From a checkpoint of a small transformer trained on Wikipedia: 4 heads of 64.
MLP neurons of a small language model. Each row is named by its layer, matrix (up: input weights; down: output weights) and neuron, and shows model dimensions 112-239. Each number is 128 + 32 x the weight over its row's rms, rounded and kept within 0 to 255. Numbers have three digits each.
After each neuron's rows, "raises" lists the tokens whose logits its output raises most directly, leaving later layers aside.

L11.up395:155148131102142144105168115123090105124144152082094157077175130162115149149161116126120166085142150178149129129092139126087164052102104106092154146102139118123129144112138114136179080101151144120132117083151114161134109134125140116141099125132138144131135128096133108068109175107083161161155140189116188123103128122116078142179166115120114079098127103117084129139092129129120079155129
L11.down395:154182101086103147151137123125077111126178199096112108153150164146126137132201148131163163126114133164159107115161115123143149143143162122114142159127169155121128113106143087166163116162150141158109171101166141191075126182144162133151078131188103195124112130134078097128095123104124125150185101148163132087076118197135097120180185137103160081172145121183136159093114163175144057099120
raises: "ologist", "'s", " leader", " champion", " manager"

L11.up29:110135135088115148144120137135136172099111110184079130111112114127128120126168055184115130134048134109131170040084131096132133135143116104132173104180140165115114171165087182106117110126123139196143203209145185116134132105076133151137160129198109174132134108151144090162117146181141128034158145136078163121094094171160069082151128167150152149123146142131127092076083109117072158192125
L11.down29:109141114156178110108142097176083096115107110163115117110112150194073129116095116083157166141100107130120088161091141115113036098130154127180180106099136100101079120142160146119120153123129100131115109172135105178141116120129129136137124126072159057152133151160111125156145099162138167160168132143071152156113179163178164151178111163165112161105046156069120139104146088102157111148142
raises: " which", " whom", " whose", " where", " Language"

L8.up1020:146144146108132089093114097104161124123145115167098115219078180066079174138164108131086143161122125097190082182164173090134113118121149159100144111156065119118110117150136134144053152108135132128154101120132151115100122130186058148148103143125172037108183155162155141129123085069166133089089170123102032109131092143124111112128094131149131102082109157127120141140139129106141117079120
L8.down1020:123038157164133160122081085064140088099135109094129111146145123151091118151150144108156164218136117155126092141105218148136098153121163122042160081061131140135120149117171158151154151078065158125145158033102150101112132119107081123157112118123169106119129083109153152108084052130128116105110059083091174138121137147105121155084111179144131128123101150139182079108153137110099108119152
raises: "m", "ments", "me", "c", "mb"

L11.up306:125100155166125118126206127140150117171138146102115168079168136153109088152148046143110151107202104101162136160143081147071142096141114112142123105144103123167206127143062153085130134081157081132113088118107117138133094154198155082135091173130131136115114107142145127103182138098093128149152150165095131106141148112097136104154081116117122155099056110122185103098150167061105118162112
L11.down306:137080089123116180098136150144133170168129162095103067095143120151122170090114117100119118149116179112092134131155190151092103144159145118158132096069165076140134140114049081118095131125161143106114154081172117163078091153070095097143098078064086153098118169195117150097115126080157077144129148147134155134102175118109141097149127173117116131152157116136154098072177114103174144096092
raises: "ists", "ist", "ism", "ess", "istic"

L11.up908:169177124143092102137139182090126085172101115081101132148063154158072156168088119115140141111114111130148105139137098127100117153166094116178062153101152097101151175085137132085103119078117104141117086121158117138129079142156147181162152175220069105077154151075122074083161127151134140128108096103173153118104145111119103099096089156133131109102226162123169107124125190147079094107136
L11.down908:148235075150118123187106122116112135126116153141123191155102160139084146128106107078145141137142125137122129105139109124131159080091166091170077134106136114152034116131114096138155159122157175051141141135137122145082181117081137170123111125148123116132099164133173116136095118144127069147164131106129109151132122152168079137190161153077190131104147138121138144088129151174047154158161
raises: "k", "ch", "ages", "ker", "ches"

L11.up1904:169081145160158065096144107131152143095134145105098094162124141134085143112167115115143069115137143074163150142119134057157144133189138207180109098156146170068155109129037107138186102124098207168135103123072118113131138134155094155204132107193133107155109127119130112119176085135178107151103158147154141158123138135185170124139134101144053116095104136159185122122141133095088124130115
L11.down1904:153152145146028036136117125143093109097125086127083099091103108129142128090123090170074106142105151136183147147195139192124089151166038146162108120100103124100183148100117143138124107148096207101139089183134119139109156182102079148097087121083124051128105113133145066135142069131125125179115156175175145098120142101144129159125125104105108149129131119069158163100100146118111136105147
raises: " that", " whose", " where", " who", " whom"

L11.up2153:143121140055123173128131134134136130102136123107111069103149158176136173112092142137130103130059162156164146107102138111139152052189183114162166092127156101134091168153178141058178181121068173144141176115194112133147187159108130120089088138138136164138102116130144104120101153139099191104167160137163081113120092084085058063148139179131094142109133142120163108129143135144159125177175
L11.down2153:175162156142078165121117118093148115112150055088114140137071146154123148116129165151061103078106122139141182160116154154110137165129139154091145122159154146171116126141165172043099134094113109159081145125087145103154187130123106195129099152087165146144114102102108155166073036050161146146122142125189096123100135108137185086118101058101148200038134134091127121106121154149145108167125
raises: "ide", "ides", "km", "hest", "vard"

L11.up1927:141147134166128196189117127118199181188109119139149088151173158128168120108160153147129114082119195098141063101177166111127136084169163134094134105096151134130146108135059094110189102065122100138135111165162172115172096138107137148070113094124089127150114142128171154191077189120120138118128122114136143138087163135113200108106103165150141182118102135131099152118163084136167137201125
L11.down1927:127144113095052136090163151095166169122128108135174071120094210175116131141155116082090094118151147108127093191091068174127133155127170142075243201184093104134086098131110125136152137136059150139126108118100153138148133071076121139092093158255149137150068186151106167095102137154119045150159149128083117090131131132124142129129077124118169118133124144163183105104090206175127079135128
raises: "ie", "we", "ens", "ome", "et"

L11.up182:052116147144155104107171117132136119100106099142142105192185208140174139166141133139141126127118140184131103022132171153128160162064142152125090123161123105136077142137143155111109167145164109095142066192111127099118141176144144084174156097107120128092117155124156179137055150103102159142131131140137133087124105179174088152161064169137121112152066197089151060117152142130100168103118
L11.down182:125171161122092160173114084112092212199085120114122151105109183086106122147107126126155175138142114143143139154188059109116176119103191168196131115155098155145123068108170114116156045099126057104124118188134148198118174188151150138159148102101094174122139106081113085095179098113142096166101074102123117129175118150145132138122172043102132144142114124108163127069141175119175087099119
raises: "ally", "ity", "ary", "cy", "arily"

L8.up63:192091156149098117105169152172149147167094199160209077107127138131072160094139222198129113048139155124175130088173100139156125094152132049167114136085170171148084093122188101093105166145170095185123070166128116134155174166163156076165138161139124115168103138128147107118107129144105189079115114112147202097157150129094124074187142084164128123171079168122145129138136142134129115166148
L8.down63:238122151141110124146111181148189151115119092109193141152113141241102082111093144153135131206111209096129136176142156181109131125120135095162117107124150105137063152136088117105124128125117135143169160080129128076168111157105133093136138087100119111127166119118107151105158138204074174146125131078153163083141080092093177158114163162095116165145136104131129143104134089133116129089164
raises: "ches", "ch", "hes", "ons", "lish"

L11.up2237:166124170130181138121154171113127206173127132107137188053167127091123113106124173149124102184142118110121175170095138121106139175017147127041121053095158132188149114153110121099123117159147150161169123120127191116123229053131140093139119075077087130086087166127113100120155139158115152140079108109165156157111084128160162150103132137139079165111151142166139123156109184150089112186073
L11.down2237:186123157185152104132172146039114182114100160141143097090108158118103125066160159192129179121147080060101092152087109133143182152100170131081148071116157170181157107165125103143071062134140137143140084138157194145087179112130104101115170089141086115117130139123076147166154110134142177155107107137161161152145058119102164157116162126112104089142125143149140060137178190138156102144134
raises: "ed", "ised", "ided", "ated", "ized"

L11.up2063:126128119102131114099135106152131122083152118080123104147127111221051164117078120065168145184160138136166063143128132155129118106093073107151201146131108126124120054149117059151118196119108126143120190096137053179153078160054087143163188159099198094151116158168123120070076139233154127130180128154119122120129119093116100122144105086074095131132084111156134079167139111135122154096112
L11.down2063:130119147153081131130132158163096074111128081151128117145145110151050143120116107115153118141094129112202081127134155158123145105146147169123184152143133168138124068104121113159076096134119140130121154122150150162135121185118070166155121119149130108112083112135115058137141110167158127165176123067108139079094149119094158152173121120051085191087141137143131072124110126114116140150170
raises: "iction", " magazine", " Journal", "azine", " published"

L8.up1026:136065123158049114136059092091099133163153162157108131154157163136130120147114060161141148130130182130160133084084172107142153129117199087172096118071123139133141117084133123104116129121099140103164089098120130094122172154134168122135120108108110169079171117105138119107164103123122121094106145108191134121173152162109110135130120129093141148097138108179091162120125100138169087120150
L8.down1026:209107115193081129132145077124121154121101096129166194147109234174105188119158086095110115128182096182110123173133123114136155124176164160084115113098116095119139131172117079138138162089130171097157169147125174075149168089077135163158129057183202088097126170092132107088118104093089177086112126091102152087143179112125116140101133124099095138123095090159089109111082079094100059116123
raises: "h", "man", "on", "men", "kn"

L11.up788:118176103105199104078102170111158090140136161112112119108143117137136125125098098149132142079044159108163092129104177175086126160157109137153137145135047137107181120135082194149134154138145176125159110109101120162097166192185101115122079114156139092068174162114111101170154103121090109141144128163056121156107137115107112105140068085142198095122118127121172130126154107154146098106165
L11.down788:111148137136115169149127171092114127085120134112143157085164094181139113133109118117144108076095144182112129176126135187145152183107158184036153148153155158197120135112091084109075089119105116121095067120096151132141106222151152141101132133098123102153105163150159118126137092129122086093083072147112143077181176118141200110130113146091143127156104150139165072159117130131149178112125
raises: "ism", "is", "ist", "ical", "istic"

L8.up681:132122110099138139135104139137200122123166131137180141103113096120126188189125062134129119123177137164104082164131130097182089122143157145175162108119153110096116141081215166167088085126109140127046125104139115055139111166065096174141082154148167088161149133143113123137173145162075180097112176111130163110086226088106141162101106115202136083193096128134126177129110097118141185140157
L8.down681:119167093134138163119139143147116133153126085109079126160123103097184179133084112132098117162191116077122121130079055084180110085180162119113090144126106074139106170097088137108123089132096138113069185126093110088110111151194137167124140108131119137137088148130182215140142145148099160115121148126174123148172079157085141156082158178119131106178135183075088111127120120164132112165156
raises: "field", " of", " III", " II", "sh"